Weights of a small transformer language model: LayerNorm before each block, 9247 steps.
MLP neurons of a small language model. Each row is named by its layer, matrix (down: output weights) and neuron, and shows model dimensions 48-111. Each number is 200 + 20 x the weight over its row's rms, rounded and kept within 0 to 999.
After each neuron's rows, "fires before" lists the tokens most often just after its 100 highest values on Wikipedia text that the model never trained on. A number after a token or word is its count.

L6.down433,200,211,172,179,169,239,223,172,195,203,208,196,188,177,165,172,197,215,204,231,206,206,175,174,193,227,226,200,208,202,223,210,201,168,224,185,216,203,216,174,204,224,174,196,167,209,241,196,189,211,184,244,182,219,184,207,199,212,222,252,201,163,190,219
fires before: " " 43, " |" 26, " |\n" 11, " Ret" 4

L5.down598,189,206,195,210,197,210,209,223,203,210,185,228,209,237,195,198,217,214,205,215,174,180,178,218,170,171,218,180,223,188,173,172,186,181,205,198,201,199,226,212,218,189,192,190,208,184,180,211,222,241,196,176,200,213,195,188,210,208,206,210,210,194,223,202
fires before: " |" 28, " |\n" 11, "0" 6, "3" 5, "%" 5

L8.down690,184,195,224,190,213,161,167,205,221,228,228,144,206,200,195,166,196,208,211,178,192,210,214,165,226,171,221,215,177,183,240,196,193,229,191,184,202,205,197,219,149,213,230,214,192,230,181,234,203,208,174,203,231,161,205,205,238,185,163,222,207,181,188,225
fires before: " " 35, " |\n" 9, " |" 7, " —" 7, " Ret" 6, "." 5

L3.down251,186,212,200,211,206,200,221,231,201,197,242,164,206,212,180,187,189,174,151,198,239,192,219,193,221,239,183,180,214,211,199,202,211,233,201,219,171,237,179,195,197,210,180,199,208,207,197,215,181,194,222,186,201,163,242,205,222,199,216,193,181,177,209,206
fires before: "-" 79, "|" 4

L6.down134,229,203,185,214,181,205,212,212,188,222,180,151,193,215,249,174,185,184,165,189,209,185,217,200,225,191,184,198,165,196,215,223,179,226,159,209,203,196,184,225,229,212,192,203,204,220,205,199,188,216,236,195,191,154,167,185,198,217,172,202,203,195,181,242
fires before: "," 17, " |" 13, "." 12, " in" 11, " million" 9, " Championship" 6

L4.down238,205,211,187,217,174,202,185,216,181,219,210,133,214,207,199,160,214,206,191,203,177,210,186,226,237,182,204,213,186,199,214,212,187,226,231,229,146,219,156,183,190,185,199,237,206,210,233,230,204,186,185,167,218,204,203,212,204,216,199,217,202,183,183,180
fires before: " " 53, "-" 12, " —" 4

L8.down109,225,231,204,202,219,225,217,220,181,208,230,194,209,237,207,196,190,206,202,194,181,216,176,212,201,198,155,193,227,173,213,188,210,209,224,216,243,189,199,202,183,234,203,185,233,230,174,190,205,197,223,201,208,181,178,186,191,189,186,170,149,188,200,193
fires before: " |" 17, "0" 14, "." 12, " was" 7, " |\n" 5

L9.down515,184,174,211,220,191,195,207,219,187,177,195,186,217,173,172,188,192,219,228,209,198,200,197,211,185,206,180,193,191,216,237,188,219,189,231,211,205,193,196,192,199,179,196,187,172,229,191,169,173,199,185,185,168,198,237,201,224,211,236,211,213,202,187,184
fires before: " |" 24, "|" 22, "|---|---|---|---|---|---|\n" 6, "ll" 5, " |\n" 4

L6.down156,215,196,197,201,205,212,172,184,192,207,210,216,181,165,214,187,191,186,166,237,193,203,206,194,210,166,206,193,197,169,212,190,193,190,182,174,212,158,203,230,196,201,234,189,174,178,168,171,211,214,210,204,144,209,196,193,222,222,190,184,191,175,175,185
fires before: "," 14, " of" 10, " were" 9, " in" 9, " and" 8, "." 6

L5.down654,167,189,202,216,170,183,199,199,203,194,219,212,207,198,203,195,190,247,181,192,207,157,215,177,233,215,187,214,219,175,226,221,172,189,177,177,222,179,230,201,219,206,183,183,220,176,187,211,180,149,171,239,200,214,165,165,194,228,216,236,199,177,230,141
fires before: " |" 20, " " 14, "." 14, ")" 10, " |\n" 7, ".\n\n" 5

L4.down610,206,195,250,213,204,205,163,207,186,204,163,175,203,174,190,198,176,160,191,190,179,244,206,174,212,216,217,214,185,165,225,235,208,192,172,175,231,232,196,202,211,240,196,192,189,196,189,236,183,190,173,216,204,191,204,167,165,206,155,216,140,172,187,211
fires before: "," 19, ":" 18, "." 16, " |" 8, " and" 4

L3.down609,227,241,207,238,204,148,199,164,147,206,206,212,207,215,199,174,208,191,164,181,182,189,203,223,221,216,195,199,188,148,218,211,173,223,217,198,201,238,192,198,196,198,132,216,206,181,204,220,183,159,216,208,201,191,207,205,178,188,207,211,191,236,187,208
fires before: "-" 42, " (" 5, "ander" 4, "us" 4

L5.down484,183,182,181,188,209,221,236,207,197,240,228,211,178,206,206,209,208,178,234,169,191,220,207,200,213,223,153,186,192,241,206,189,167,191,189,188,199,188,205,215,214,187,196,240,168,209,202,177,215,160,206,189,199,235,157,204,199,216,215,217,210,177,203,236
fires before: " |" 53, "\n" 9, " (" 6, " |\n" 5, " " 4

L9.down142,214,224,201,213,156,212,207,185,182,217,228,210,205,212,208,213,158,193,188,226,226,203,219,200,222,232,197,183,196,206,217,194,216,220,173,177,193,224,199,178,196,220,230,178,171,210,179,197,166,201,211,234,191,165,168,196,209,203,180,205,191,200,200,201
fires before: " " 26, " |" 23, "0" 19, "1" 15, "2" 5

L4.down137,174,214,198,210,223,193,192,187,230,184,191,207,165,206,229,188,234,211,199,203,179,197,186,207,217,216,188,149,160,213,181,185,214,208,197,201,204,191,219,174,200,193,194,192,201,150,221,203,189,240,186,186,188,189,187,187,203,198,200,193,206,197,173,182
fires before: " |" 40, " |\n" 7, "." 6, "sc" 5, "," 4

L10.down260,159,205,232,185,215,221,222,219,192,218,201,210,207,202,231,222,183,226,206,209,208,172,202,204,195,195,179,181,207,189,176,162,204,207,224,210,198,189,227,190,173,155,183,237,177,202,204,217,159,215,216,184,184,205,184,193,192,225,219,229,221,187,160,206
fires before: " |" 31, "\n" 7, "ake" 5, " |\n" 4, "u" 4, "an" 4

L8.down80,195,197,211,184,178,209,214,190,170,170,167,191,200,170,194,197,212,204,204,197,212,189,210,184,183,193,198,183,213,200,207,237,226,157,214,177,194,197,209,199,201,214,216,196,181,193,225,219,161,177,181,220,191,219,210,179,167,189,198,166,191,167,190,196
fires before: " |" 27, "–" 19, ":" 16